Weights of a small transformer language model.
Size: width 192, MLP 640 GeGLU, 10.9M parameters.
Architecture: RMSNorm before each block, tied embeddings.
Training: a variant of Muon for these matrices, 672M tokens, 5125 steps.
MLP neurons of a small language model. Each row is named by its layer, matrix (gate and up: input weights) and neuron, and shows model dimensions 0-191. Each number is 128 + 24 x the weight over its row's rms, rounded and kept within 0 to 255. Numbers have three digits each. A neuron's up and down rows have the sign that makes its largest values positive.
After each neuron's rows, "fires on" lists the tokens most often at its 100 highest values on Wikipedia text that the model never trained on. A number after a token or word is its count.

L3.gate386:167106171148148148091156113127121122130143136139125152139133140106163143146120096104152162076107128105162151153089085143120142146116142138179106127100119144123133104145113152132120145121123114132099141149139144109105149138131185099109163166146137146095132116148156126095124143120116125155167094160143114107165130132108061166124097146155108105123119170115140113139138147141149127115153133133141084097118082139089095118140138139139109178075137088101159102145110102130084119147131159113146148159132173172106160095133143138133138097107102112143133120168171118139132149159103113181
L3.up386:109134132154112144114134146154112129158135117121154125092147150115155133114147151146125124128120105122109123122073116140153153137093121137126112127095104154153141131151161124153068109139136122083119122140151113182123117104097142095137153104142098098107136106146131125110132129141158144112150143136170111059162153162100093139136120103136116113147100151082124105144130136149135110108174152145114088118128127112098053122137151134109119146138110167117121116153122115146125102112145145072130149108131186122098185130128139131128154105105099102120108126132144137128175054110061167162
fires on: ";" 38, ");" 12, "," 8, " CP" 5, ":" 4, ")," 4

L3.gate401:089142151119127132147127173150138111077129128152144208116101112120149127144136108124111156125100161091093137064121149140116117145109130112146162138132133145152087133079165135141137112141123124138121119140139175145228115077134151106120106131095122108128108133135143150124134106127110143079117142139107130122131116130138117098134127174123123104129148152107138109117079104115094166129159068104110110140150128136142124141159163131123122122109119169161067127145142104156109127126085111115126148149096125127100126159138129145089135134064124118140108119101153147129116100144080131128
L3.up401:107162145181098141121096097116218113069143146113142120121128161119135127099116128116149125150122161104082148114088123139108116178132111121136123145099124136100124115147113151165133134126155148120142109097126144106150117102141115115155175125130144136127096140092141119112131159133114134083135106105102111113114118129130144137137172108118099095147094153109109198111111144148131144088153137110114145111114119129116122143151098111118098182119133103101168151136088075107158120123149143136175145125104119102121128131138124140070122127096141142112174178143112120114124122141147062091
fires on: " –" 26, "\n" 14, ":" 11, "-" 11, " |" 9, " -" 8

L4.gate238:130126132119109139154135119138155137119158138141126122152137159108095160141080042124124131107139114090149148132111085111162133101125138130141121127111093137146156104105135067133074138160087157154131106154113113079146164131134133116123088144148146097144136144107114116120123124152111084133137127157136153088146118129136109150137123125129118119100099107133125102109120160113095116142123172188108114131143146143090121103143147103096114103138190136148107107137080145078163110133162083137135133138086111125115151131144151114129147141103143088152145153146114123075153148101115090067
L4.up238:091132120125116165095132129120103169144139133111113102104111087113091103140115130155133101128139125107149100147125106109160156118113105105104143113149145136156118155137117127168112135123155168109115113134147134107117136069097149123092094105067129118112097117097156117103143077171147125107151134120137109132107138116090155150079136109164129118113130093111155115119130095114106090190166142182158153121133113166103114092130149105150130135129144092161146125100072136128134122146165123127125165121143122124126113145140120171160143136121149117189136073110114158089112177134130140170
fires on: " |" 67, " medalist" 6, "i" 4

L3.gate610:135119121142170087140141095134103141179096078084127158113138121140095133140155153132103175137151104153132127162085144157139170119136130144142137149116133166112130134149124152159139137139126135114109119116088118145127135142123148098179135129133162171120123164140084108118140138112131163150084166110126133149142129135141138123126163089124121104132122087108126096128106166124138135109119141133087101115107175150126121132120198125137127152131110131090153147154065091096182161154104140140137154136142064118142133123171154115108084103136130119107163135162131136127064131144155133136
L3.up610:171108120118128103122083087158142112133154133133170110135115116143131120137113097179145103146110088155127111139131162108099129121107075143100104092106101146122125122144124141129104115097142114140149139122139128139112141148122121130125136194140142142085146126136125134135106104145160163149148142152124146157131115112139093085151102136122097142127097165173139116126141095120146186100113117105058150115145139149182140157104141135123141153126123095114178165133084150135127118130117133094134147101066155162115111077123096103093113145072111102116146109135097150129171104140113101152
fires on: "," 22, ":" 10, " named" 8, " then" 8, " " 8, " out" 6

L3.gate527:112123134149108127118138144099136162125120113101138127098155143074091138082104101100178097112151088156115162136117119166144128089141166091135115087120138068104164138133131137113151146164162147126110131147073116124107133116112095097122155131132137105119095131107115136136129125111151118150075114132139110152143154131135156143106081123113108097094122098171123126109124129142143100054141155118129107122086141117122096131119149104151086077142101169121129132113121146111175122126125100152087157151153117138083135122100152112138116143146118113122109080186113100134095102132115109106
L3.up527:151138085138125076130136116155096130150152126113118068102109152136084151112176119140158158113125091159114125137110127159133092067116113125121140105110135110145138115082105150151141139132114121138156146103118125120125121109103111126144086087115142113090114107153132119147119176141117132150121101133112104132104138166125126175159091128124130160110141127116141156115136121121162141071117122113154154153135105104117113110130155170173125063165125175117099095139105105142148106172105110133089159124152095160136154122120171183101112079133118147125143128153132112137073121149131116106
fires on: " |" 80, " al" 6

L4.gate504:091152166143129108149124169131104112135121138169079143125134138142099154171152146083115137157136101086139122153125097174136140145155128155153131125089117172072116099118193099116176113138100145114122130134120116122187123135185125166145114100112124112109123151124103090177121134124110152129114116151045111130125133136142121154152133144139087143133105132172110117150162119136141143154149119105115136099158112159161124143137110112141137142157161119107115110122108119097159123157161123143132117116136133175140076114146144119141116122142105164121127138105111133130159185158144116096
L4.up504:137141144193143149124146146122129179102122128135110128141133089176153166130099143141098136127110123136150145140130105144099126102147168163126129094062101134129133115120184086136184109114119145141132159151174165110153131112129163108147127116111144146140067121144077130154109147096073108139149110140152114115128082122155147174139125151140167173129085148154111147133167119137114087103131146107152161165156141130120129138133126131124111118116143130115154155124122134118119091161127132111158155116135138123162116128151159177099109102134068138143096145164118147096130114119101127119
fires on: ")" 42, " |" 19, ")}" 5

L4.gate171:122155135119082132125093106137107103142136139143154122168096111149116134144099112142140141166111105107155122171138088149117122087106113125097110137141154135148145093114105114120117136126130142158156093137136132110109150134150075163108133171140148162089121100082135098087155115114130106136157147136164150153141144139105119110134124107149140134193106124156108125129134163165101153115144126104094123087123129129154103176130149105111090147151115086169166105084097136123116172108146112146157104142151146111144130145112082166143132164066125150107140085131100148175112098131111119090
L4.up171:123129147139121106114174141103150127104123084133125122104122158095143111136155102125104169140085148096174147103119063106144123132148079154098116146161066126098109105118101178147113159121130180123106136131099156098125160132128122084102130133113182116135129119146098126119071107156111107162136088100085153080111110113130152115107100107117133141156101089114114150140118151152132131144091122125148112109112147121148093096104145090126118116132121125133169125148128086153134150163110121137154123154106113141152164108112152130121143152123130123108127096097162088125144103085094135162
fires on: "," 65, "0" 12, "5" 8, "3" 6

L4.gate256:128109159141123133169091130120166134163137146182077142136095117142133161133141146148126175090133126165153128157106110145122104102085124124148130197115103115151127163104140148093129155136129111122151134109120132118132125148145158108097128151114127089089143137166125143135105128124158125139124079130145138115141139110136138093146092094093145131083188129130103157114141134132111137162135151146136130132125152162176145141100113181151109138128136135137178145169137140154135188173106138103130070155107148164144124141125160159125147111126150092136133133112112178142130087153164159125
L4.up256:118139130096151132149133135135100145155107101102097128137114156085127177137087086174133149108146149135141146174133131165143113163123094145087125132095096130104087166123141145135177122115109144119124158127134090128132129140137112147116136175085122119062146145133155103115111122143109133160139104123110120156138144104157136128075121143121145139098144174142132092067151128151107128124123083106153131159139145159146167113118107127147094141162102137123110122131116143168116138170132103126107124151122129171145140102143140117111208123074106132127160103145089180145135102129141148143
fires on: " and" 50, " or" 10, " but" 5, " being" 5

L3.gate320:137145112138149099136131126104105108117144129123106169092131143116170106111133118151150119171128161132111131115114157201103164167095095118124145138128096134154139126091169112063121137121119141139162150138113154163150135133125168142144137104082107116114154145154153161165097155166101123132186138118108130137101111146155123151115121105131120122097110097139080130106135125146151141146144123093093157126101133112138110116110168130165105153116162142110085152126102118119120088145161108176160156132141136119154141129079177135121088113100147152147098171115157138166145153093154126125
L3.up320:169128095151147121135104155134119115150121148099096193095111163114164137117134113110129119164103166133102124137107099154101165133129121121115126101145094154118095119136114140100105133136168189116134139182119100120193119104141136101156114088113118171110117151164155140157120145127174115115121131114122132085118117138118126125111127155107143112149119143132143139137130098147123149156119097104119167127075107044129155118117165122134135126125176146123152147171108100150097113117135113145090135125118136169103151151143171135136142117073124128151107126123161142099152084153098164135
fires on: " |" 39, "Track" 5, " gold" 5, " copper" 4

L3.gate603:149175140120125127139174159138130137183115121136122122146094157166086186123147129126110067112121108132134136120152088172153110114140141121143110117141148135155115142108141131145144131157150135165129100129167142146113096115134114129115099124130096135111115109168143164143100128158140121113175104152146083101126131107134119053143129138134157114100137138111120131113131145145123134165138167124147142158108145117160156154129119152092138143123128155169114173118113154133129086149134172152063121116139150109134089136128152176128072105161131119180149146185151145168128161126143138137
L3.up603:090113144115135120170105148163152096112109135153169127114089137144094133118142156128118167101117128123140119156149093101132105159124126135183137156169147144097175096104135162097158125109155110167163119133116110130146126118158129169125158121076119141131134138159104103130107127122125113110142143114098136131127140186116149077140137171114155168137128124142144098091119131156139124125112118093095138101107115150148148154124151146094110155082084134148114146127092149108118111112115127146100123139133157116110134084185108120123113142186128144150115162127117165159148060101103173113
fires on: " also" 19, " may" 14, "," 11, " never" 8, "c" 6, ";" 5

L3.gate115:177107080118147121178171118127094168144084088085121084072144102099116164140156110086130137173146071124101120147132121144111129095113116124139119080147110102104139133122151100121109151172124142080120105114123170148128145116107118104130122121133155124149102103106082086152139160126176141134108110146155113156147145158116109174082148114123146129125130128146115057151153115166115138137135129139124113084099167138132137132128107108140094107144110145126154164131134118129133137115116138145139142129164125132137142129118141138115108123128107116136139133193117104106060145149149133125
L3.up115:168155114136148125157149149108077140149147117108070110102118127140114141123115113085153143186116151118085110098142069191116096114113111119159161114145093095129139117131117135141124128103123153096144107099090133157177136117133115073134092118084144118164092135135135113121118139175114125111153130144138119103119187102109124174138173107115136143113154126139107133130137134137134121152151125129145090142092181113101135139108109121144099102174150128146107124135130116105121138135145095165134124133178114119128089145100143110102116169153129100151147151111141183097088136140111120154
fires on: " |" 99

L3.gate526:135142164125151099134071137133140176148133107105099078099112138152174175076137122132129112138112113138141153090109121144131131136148108097159113147120146089102096102173165135157118162144125117147090143130143121102128108127180135124120135122138110138142115076114139120112126134158138133128125182159172094083109168100101165155152105125112104146132093098113087117148128166143154121109136159178090115133107106076112098127161104123144131133091098126134160132120116143115142098142133119129140107141159132114157145119122143121133157114179156145176158117124096082152142131149122132172
L3.up526:129125124133095111061153131125083118090123065143172100144138117136104161146148069138108128127128105184170119111128093147075148140117143116141115095117135099109103129137125110160122130106080098156149134092118166134126124115152132131162094172128133089113126117113091137102080151145137152165137124155130101108165125112085127170143140130128151145103111106116085131108102095109144125125077133138130135124106115125137092140161139106115115123076123092129104127168140099108134099152168138139116102129131118163127147120110133140150133109117108189149180116120092104123115155135107099128
fires on: "." 70, "," 9, " " 9, " (" 5, " L" 4

L3.gate343:126146098152174145152112126090122162181122148123104143086140158126068137163144116124148126156107130080122091151140098167132114102122112105120108149135131155109146138088114062154144146126147142138097097108125119110170171124120113096112120135098109112122152119135086095102145115126117115106100106138108119102125172134095140119132152134085141112154114119106128110117102097106101102160140111100137118093110165095106178141109139163118119105115137132075133131118116113088150162149140121100122113158144088128105113142140100092162144145128149157181169135118120178125083128131133148084
L3.up343:137114078117140114108154094115174129153152138119154132096138116149115107100138089113147128156124101117146148168122144187123118086093150140102120138116141122125130152142112129125131084126174137135115126140124139073122109121117149134118130133149119132133122115104102115159161113139140172135166135158202135145149109152152085173135157141143138107091110085162101080117145109104133125131124127137125098100126179104124110141119170148148112112159100054132161134156111123110140162142099144147105132164109139137105125126127121186144099067140123092144119153142117129150089088161153116133
fires on: " |" 78, ";" 13

L4.gate395:157122072087114125156125138133127156101084131082114063149100112135132164104119126125136143149122122114101132126130138119105119105107129104133120125125139114163150155157095111083158121144120130156132151139108156123120134112128146140132141171115110116114125143156135111126149103106135123157137159127120102099146131132158141176128149130171119160125153119127127134094131095170086113097118135097123040133109133060115166145153096168147146097172132135095130131159135120101101172158129107148099148166077166119137122123117148111133093137125142172156155138123134134148069151181128136124
L4.up395:100137154128152152135108135081134110127134128152144154133151152149115112119123141137139128110145142126146164135094100175116104098165114151119088099112130118125131149126141155127169119149133132087115107147128110147121128105099111113137136150153125119099133078094170131146163127119099103112077177131178128124110117128179155088132105116166071186120146132099120138107123089111123124058122063114148107128092116107143146167106132173120166110146143113127169101112162129121110164114110124200141105137135120137133129108126116107126100134075131095130115107113146095106125133144129174148
fires on: " /" 23, " |" 22, " in" 18, ";" 9, " from" 4

L4.gate436:125112109135151166135136121106158135122121083154177131132096122088135074126118103114134162104079147109115169086121098169101131124126135095115149120091121131117096154127131108138110093114172145094128146106108153138140115146100174150150128109150103128123143149123115190113143125101127133113090135068157112127110096114153151120137140153171120133089101137146193171145094096108110108131093136131113165150145132155125134118084123114154083146173109097168130132131113113114123131165069144178089098134099121144126128169138127116148128126120119152113123143170129150146138121124145136150
L4.up436:062127124158123124083141095113162138101104154137115168110149172137130122115114120105135123092123151133136164134118096097135115101144151148133111124081110102103131090116096097103139112143187121183131096125133084086142104122117161132114125134188129147136102123133109146156148154137107155100116119119164150174118085135116154114104139141138136125150109145122121166114122111116102117122166125135128141112132048111095142105127146094120124105092147128115098098117128087130124137149130115102134105120146119122113127133196111128142176117126164183180149131147128157145166153158106107136
fires on: " |" 31, "–" 28, "|" 14, ";" 10, "-" 8, ":" 6

L4.gate423:110118090114080108144083115138137101133106121094138140133148087104132114142136117127106153139150148119121100139118149168087151142091154063122158147136127079154108115164092099162118154131169151152150128127110147169141121152112084146102148159163157108142144154113141154122134134154156108162130173110133149144117126064127164128134171122084149107096098125125142165112141104145101121141132100092093094077095112123140166137110109136141126113119149138128125124132161118057105154135124140159092118142160089163122105146149152099103109144123133122134117159127134107096165134122134097124
L4.up423:125143105097134115185116092156106104113090107108141111132164105116147113136141155139108094121134092134134138104100093161122128102146142097120069154123102121122132116115132165115121156134146145134141179112111127127138122134077133146072117151173111168106139136071149106144126122131165114168148133108142128121165124144116139175158128154134095136126121143133143127149141126135115130103097167123132112134138118135135213102135161135156134126136189142145085126127105109089121151117152143176150106139105112141134175108149136080165123095110146146101171141120156103081145107139147167146
fires on: " (" 37, " |" 21, " " 18, ";" 11, "." 9

L4.gate78:143147126142138121124118145146128155143124137115155099144121114128136112094133128166115137098096123138153164112102137114100114115163133110158125128118156076143158084127140136132150141107101112175094127156106127147148169165123145144092170106124134130114134165116089099105122117147128110109119188097084145176101089093105132091162073101103112174122102142128154112131118081165105105080125102152151139126139129120139099082134146149103099134086151114118078174161150120118167142159123124127104143111161102125158150141091142120148131091126107089156126110113111118141157141151105171134
L4.up78:156134088128133133094095110167099168081116136138110126110162126127085098142127099127130170145113135119101102114122076127093120118102141155101154122155124081112112112127119157082125142090148133135131131130114122129161100110133134167159136120067132124135105141152132142104093133186140088155107104125113163144142148149161106130125103107168130156111119162107140169132124086158106120111139156110160150132163081063165141141145130089126111117130168086122143110111109115119148132150136126110064109123152113127115130103124116156105166072131107126149123131180105121104128161148113135134
fires on: " |" 42, " " 27, ")" 12

L4.gate377:116132136151081173090174115116125154139101109157198149130067129076126117079143107156131089117121137145131123126088105170165123157108132098099154123133066119130100146128101129134144131116139148146109109117105127136142150111129126139108179160167117167147083134145106165068132116130137113146083134082157123101135126149119113105152120135134116095070099109108132114136133132120151130150133106097155136139119092140175143132100115127141097077114134143123135165108131142121132136140113135130121156106137135136125157127115103167155103095105143136120114139104099129089152160102101104173
L4.up377:066177147154131137106141124159124109170115114118135140134115161119130146122138142155160088116134104120149171125133100141141176159122138119114115103115104114121142141113121120170118139092144128109161100141130103138092132072130068141112090148106106156114096048148128177111132140115093161108120119087189102111145139128092094151136089102091123116133143120106141134135170133125152097134141114145134132097094124138102134118123112160111144094086109147117108151103124137126113115143153174151153156140136160125119118132124147143106141142135125136127149110148088133049136098171135105101
fires on: " and" 31, " /" 15, "," 14, " |" 12, "ac" 7, ":" 4

L3.gate529:089031117129100101135108106133131116145135113168113116137101168106160155143119144069126132107157134089176133121083143118130138109141128109117164142135143119158157140085127111151108148122164120111136136124125102115149103126142171158145164104165127104137145127104142103125109151136121088140108128113087151155092140136110133152096109092110095128170102132139127120085121089158122134083132121138119135100147117127084160105138083171154146134103114153078107109137133091156120144119134125108157118105104116152146149099101121120106122111097091172122157108174116101132168125133137096139
L3.up529:139086133103148123105134123083158128095153152154118133134162128132147090109123088143125099170104126142169160102090139135119090127100119127140189123139137084125089120124114124130157142156145165065079134109137138094148105117115128173126147152116098105113138166089148158139126134096135137132147073116089127171139106133168121150148130143122128161140164108102130165130146096137112177160164108118100146114154105153097150128123132096158109150141110123119080144110108121111143131144131139137149142132148151148124157141106143126065131172118144152113071107120168131128146123100095103118
fires on: " its" 37, " other" 26, " their" 7, " his" 6, " others" 4, "-" 4

L4.gate270:128117167138139095130127127193100141150136119140122104083100071107096126118131183071177121133171133169139115095138136131115155139091082114132130153147141152119121115145137150149156135121093115111121126148099157110138132111148171086138140127099139084057110118114165140133089138187081152131104123136108139151145149148122141134100141119142113145102128158104141100154067115128147149112163117151120100127161190108094121147141127099127131138108141112128155131117130148115140131151119082134105147139152100161130147082142178127106114143115115105140143141153113160100109128106126128137
L4.up270:144133135116107141160094175149155142128070094092138112125096120148112149127149130158121138135143119117099122104144097117160126095132137130150118102109163052141140139107139094070058166094131131170112113109148163129126159144133147152110103107111123127136141068107111167120122171103158135140139145095115145149159116156150138105142147164105161165129134131120153127107151105122119098126104170104135113116116127137103118145162156147093115140154108128148160149069135114103106118119172161133098079149109127130152116120132128161137150108169134140121169149162090116130142151114141135162
fires on: " (" 38, " had" 20, " may" 6, " \"" 6

L3.gate517:120129159119132125118128089146142110138149179135159148111135124091117098111156093090125135166125162121141095148105119109093127145098049141137151137153100161124129177105127132163108131100144146115114138150112098134128151137136156117123144124122131112074138111133127092108151121085123142146127129106139141166145125124113133131118112138124086144145136140157125086120113145079080074095094135105106147171129113157129147147145104150129152133126140129155126157155131097101154145131146093127068138106112153156132182169146096145121098120159148143176081122115106132138141063115151113179
L3.up517:124146116140119118089130119140120103148093127093109117092124112144129150089136135113072104115103115142119112137112151141108134150146121148088130161152112111125148127114084153088105132106102136144153144124140183109147133193157145135102182140152146121126082124117149117096089159139110164139140114110112127138131114145103121143075125143120120131115155140097116087061157117127144119131104130175092100179110119127149128131177109110127140123147134106125161134100078104138127074154147132165108144162158074192160137161148098135153107139115147145112105108114133130147093109115092121113
fires on: " (" 20, " and" 16, "==\n" 9, " ==\n" 8

L3.gate539:130144135132118142169170096147142078127123134127125139130076170146120117140108116148171113118150157110155167140133074164134125151146108151134115130149087133157116123081120115150135143097167138167117085124111134109134128130121152126098085128095136117115146114119124174141114149115126092139159124119166116128146117137120101079104121123152096109095137128122129124152089143148153143069134158112131132102139144079111153140087141077097129106076122193148145125135138123089116160151144130129174104148119141115148122120078139137133104111151149130123142128166120170143129116089205107129
L3.up539:121126118146095115088157139142112145142120122129163142099101154098120100119121159090139125116113124067115107175101103130087096172073109184152121128158134100114137136129125131139136144142107115131096116128109127143143121093155107132143094162137097148127123141160094136120117104101113056125109128139142138133140115103112136094105145100074163122132149114087094081103112108164124108101109137095116138141141113131053105138181129125129122124131074129167136155122123155121127171151175136147124123176086123135151145154137152175128109102115098150157121111147114102129124112139134142101
fires on: "," 35, "7" 19, " |" 9, "'s" 8, ";" 6, "'t" 4

L4.gate178:123108127096183162108104135132127133150120115136149118134113145106132163079100124131177117111129122150135124126128128080118174122114095087141110134097081118157136145154112164133142143109118120094125134086101139080144131141095118147163120115108088099116118136093134151114103151121135130079119124119081125133100131147093178086168101087133105137103107104187109163126114158188145138117113090115107113146173124138148104084132143130144140168127113151116096132161138125130135130113109129135091134152098116146133149107105136158128139097122102155185109140143126126059120147139102164143
L4.up178:113126119101116132121148141102121159158192119086125156113103133128122109112146098115162123068116143145108125162139160128119148163114113123135131115140119163102143160085097135142154106119115159122137115118141126117109121153112102117114132117116138091111134119145130141105107163133138151149110108117150136145115106132134115056100110149148108135112110132119098125098145138109136123127114136190090166089146139169122099172122137121120125179124124141122126098163072089158130079129080125080114144196114087116084137131140107128145104124107119082102109136100088148068141114146106095153
fires on: " and" 64, "," 7

L4.gate114:147125126141124174145119131100120098119108094087105135142148117082149138141080110121113100137125133157129142137145150073146175108118135136134132166135145151109117145116124094160159113136106156096144130156132122144142143146146157175130119114116128174116131143111120157123118110117118133198163135150117148143118115090128093098099177141114098105145163164088130112158083156136169089125093112109111123100118151179153163124132117136114149116161096127123160163098110131103185110145114198140151150136118106142163110152167112114143156145137164105129132145143136147114170123102170116150
L4.up114:102099135170113111162138157111171106131114091164168156098162121121140135120149133088096118113150105143104137149095098135131140120123148122095114131098099137136156133142074137120126163120149136098126131111128161113123140108161120134099135131098155104091116141155139106119122132176077165149104141127114153148129112129150154141086119141118089165109132100119185108108116121133138132100140173121126136154151172148165129074111153110128187117098135121140147132145113178138134166162136118128134104123118114142152092148125106095127103125123117134125092093041156118120158074128152102116
fires on: "==\n" 28, "\n\n" 17, " ==\n" 16, "==\n\n" 10, " both" 6

L4.gate578:109124150143113108158105129129173107131124095127113122139139133136109141123152147174123157115144116130108144149110112151176153113132154147128141124123113113173128088137154120151087111108161109145127105141135124179156125110152185148129071107123148114107167160144112100110133135130120131111143131131163167177123136167103067142142127154115132139145160139148089102132115137140138145175128138103149091124165127096140130106138063084110106081179144121085151091130111106137101164121071097149127097110140124129099127166103141133133120157111113124133169080122154153162123105100148146104
L4.up578:105150120096081147132120117131096135153146130161136134094113120155134125109156148140122127129112162119169170131156157124152098162128120084149100100125129129092119131136086110127130127144116170067149097108135149112132100129115136093091109135118119121115072137127150090133089133113139103154139123099164155156122130105100090115106097098125104124118127157146159134122150131136091141103151156135120142058132118111155135118125158117141103081098131117153152128124128159109099110119128136100143072075172130182084146159154140103120166135124065124136157119110118140119137165149130187135
fires on: " and" 85, "/" 5, "," 5

L3.gate370:155112141112106101146141111114189136100166127111102139147158117090099124097141104147125150108131122139154124131078155129153117112116109096153114115108147100063083181137149134140156117139144121128110106118086197121151143115142159143087137137099128148098171137111129122122161135086108091123144145130119077125113127113152083166165138138105122111165145144134084123118098159119138140147137099177131122154145170142140150132156123181135139113111156122127140137135178115121192125197122161121122155139124122095098122157129128130130124112138132129157144125119148151150112155120105175120
L3.up370:141114149148134112157092108141143149192145114080101107134120142084138095142141098117145150137134097130148104106131132154147152107118121107086138137136078110134126135136139144136095123138130102166120118114141155105142143121100120107083161087090128131133117125184105100150159144123125133156080121099122112150137150141129117128141123122120137108153130148104113155107156154168080103148172128138142131151114108129132143119176108128130114053090148149105138131106119139133203147137115150093160108156150120115094086116102173139130189095118125154131135146103155150113122144142131153197
fires on: ":" 21, "'," 17, " |" 16, "–" 11, "=" 6

L4.gate549:115153131109118087130087094127158171110119138120162106085116137134117156143107116134090123118129147140160088158110121113151088146124132124126171119138133098166159126142105105071130085159107124115128141123127163170138139148121102118124124112091128147131146123093138169148108088120127118117169144157138108122138131097096132100068101125139122153125101119132098122070080152109163099178163128147118129104111115117166099113129134140121155131152176152071167148122095137134134096109118111112157112167156128195125117114151098148140165148132083123153166098131111142137151140111127140130
L4.up549:151122125129106131094168126108131154083130100135125145102131123135151142165106153123129130173145164142079128104151102134128131163116156113142127132155128147126146100161117103183102106141156155148131153173136083123135149159150151143116136136102103144149064120128122151147102142102182122161105134113124124146141135123116105127144099115097145121159151153118106136150172145129108174130070111083152124114115102080115189141100117095176116104163089163125111140139100092150135115121139136154122108142125138131147151130124174131143161173145157133128135137129169105116063091099143144141
fires on: "1" 21, "8" 19, "2" 13, "0" 13, "4" 9, "5" 8

L3.gate134:134100100109088137137162160155111141097112165131126154158194115162154093136110155120073094162140132123124146147116163111097112106120127110124200142142156155141157145103137161123137153123111125090137143120119151135116129143135140182143149130156145106109148124125129170124196126114104103107140148107122100100105120108117082135106122107117115110145133139144110096121134169156140149150112140133138147126128109124147104145141117128128143118148146124156105127139079154085149148091143116103058133147105080119122088181169109135109108116149165101151118176132145139143093117144170134145
L3.up134:146120095109141136130154162162127130119129098117123109170144122138150121136101115113126106127119137120165148139162121137128073143104135105106154126104126109102149139065162129123094136114154079107131130130120127191126133133102155129116094116113125134119156095149138137115125131131155112105166176116156109114162093100086072104115154156127111115134134208144137086078121092160081129151135124096124164175146103145103130085107161135099169096143124173145130109150122123128092149106141102128134108124129096155092144148147160099094110129106123107172155121138112089110138136118098126122
fires on: " (" 85, " " 5

L3.gate16:073143095141129139187145136172060111152141111130165146086134164127138129121084159130137109101113137083109077099146124099144164087133136108124164139074102166165173126079121160125102096148176126139141107087105126133125151111125126107138113128076096164137132138119129155121099141123119159129109104110092132155159123114117134111104093139113126121144136155151136143086167155173104130126118130113108187114103146155095116135103097125120131132151158154102082151121114105118130111159120120101138115142114115129090141124142125156125095116115119106146135122157124132133152108177124113111
L3.up16:126126114116138129153159108090125148127137116099131101161118146119129135095110160130128116150152141149089074184113129132166128158108095117129140090155123105120095138108147141184149124099139166128151142117116077132136135189116119111137167132099132140131129126107158147117131135092170146119134143130114127138109150084121130118114095101124092103137170153112190111116134099108122113166152091139186112096108096131105104134145078131148142174108107128140084130104119108130146173116165110137126101111152094133127100106073098134153098116152145139129131137138101074159128154150159134169
fires on: ":" 53, " |" 14, "ass" 6, "re" 4

L4.gate266:142191103177142129146126122163126099155148158094156071106133133102112167101134132172118156111110124123116078141117114115126114078139118154097130104126120108142113139126096166126130087088141134132156091134194115135097155154132101089140133159089127131127150103137132153117078141108132109096164143098115086119121147125104149106117119123084112136113084124119119172156100147109167123120150120132142146105147132147129098135140074153114112119137118114079167113105158169121174134145118121147132107167111120101097147126085145133137151127118139125127136109103144140135183124111178149128
L4.up266:091133123129117186139163125123134131158139180161142111103151130108113151101100114143137116154170165114115160140112153185122162129124114106131149123110119129095142086140131127129123108173127162114151160163083141128116085138129124127154146120130109153122118107127144121182101141144137137110123148147125175130144121133091093110125121130130114182096099134138111108127122185104128145083151132142125193130137106139109127169127096126127122142154140160131081117123095098088118124116164093128147141153128136131135160143122090175149093119132120185134127149105133183151141161189121087113
fires on: " is" 23, " was" 14, " in" 12, ":" 11, "-" 11, "4" 7

L3.gate375:164093110102126136083117109121164138121141138128127090159146167151144135137139118110124148110119113140108109151103132073117098082155148121113118086144114156120149160116140116135138144157164125098141088151133148137121137147134111094140104094110175108134109123133078138149099111106145128166120197095160119131154130149145127113100104113100087139114143164110076105117140128123137161126147150145136142156133113151085108132118174111130135089115139151158094112167095121108142135172152066123089138148153136131153177154137140096132170122112170110093145149121141106169161134106109090126
L3.up375:111120099118111100127169134101142143127101226110137099148187100145157092148155144167129127104134115114161142153082156138135090137125142135130120096088119156098132138111084158125106140159139151122089136116110136133131158169138111147100141125086188121136116147163168111146108077113118107131108099110114150157113157134086109182125132098123095170132133165117116148126139146101156098108184121141129129096123122116134106116102126124169128131125139119124129131149119082163084118149112159117118149124124087148142172129140124172125140111139126116130155119144126082115126136104131101140
fires on: " that" 33, " directed" 5, " until" 5, " and" 5, " ==\n" 4, "Plot" 4

L3.gate73:104155136169144131126112120138182111144131102146120159144086118148108135130140149170132152122100172144099136164135118152125119159117084113132115154166139148126111149115136102137123094112155140143115133120134108124177171192101124130167145100155174196110141161104111128100120181116069100124143104139134141108151122130138158121133148133115120140126124137109136144110108113158131126115123146093089101138169162167151092086112139128112124182113141103119157117142097171125162130118150154108154122181102198110140144144107090091129140147117123129090148154115138119126144115107135112151
L3.up73:105092117113121097113120119117139082149148177120108161112157141163122111114149075123142120160164149120124139102061125158125118141135129137142128095117090122112110124137164146142144106140160155125123159123167103122178150139117126158151088095147108178128087119066147133137140150074105088122149114121063110092120160116126115123131150108086146103129131113135126106136132085139137152112146124133118136107200105071126124139121127106116112164133165104122101135126082108099160085133127102092144117130098122141142137130148092119121111144131171141133096128114135132178130149137130099115
fires on: "-" 49, " |" 29, " play" 9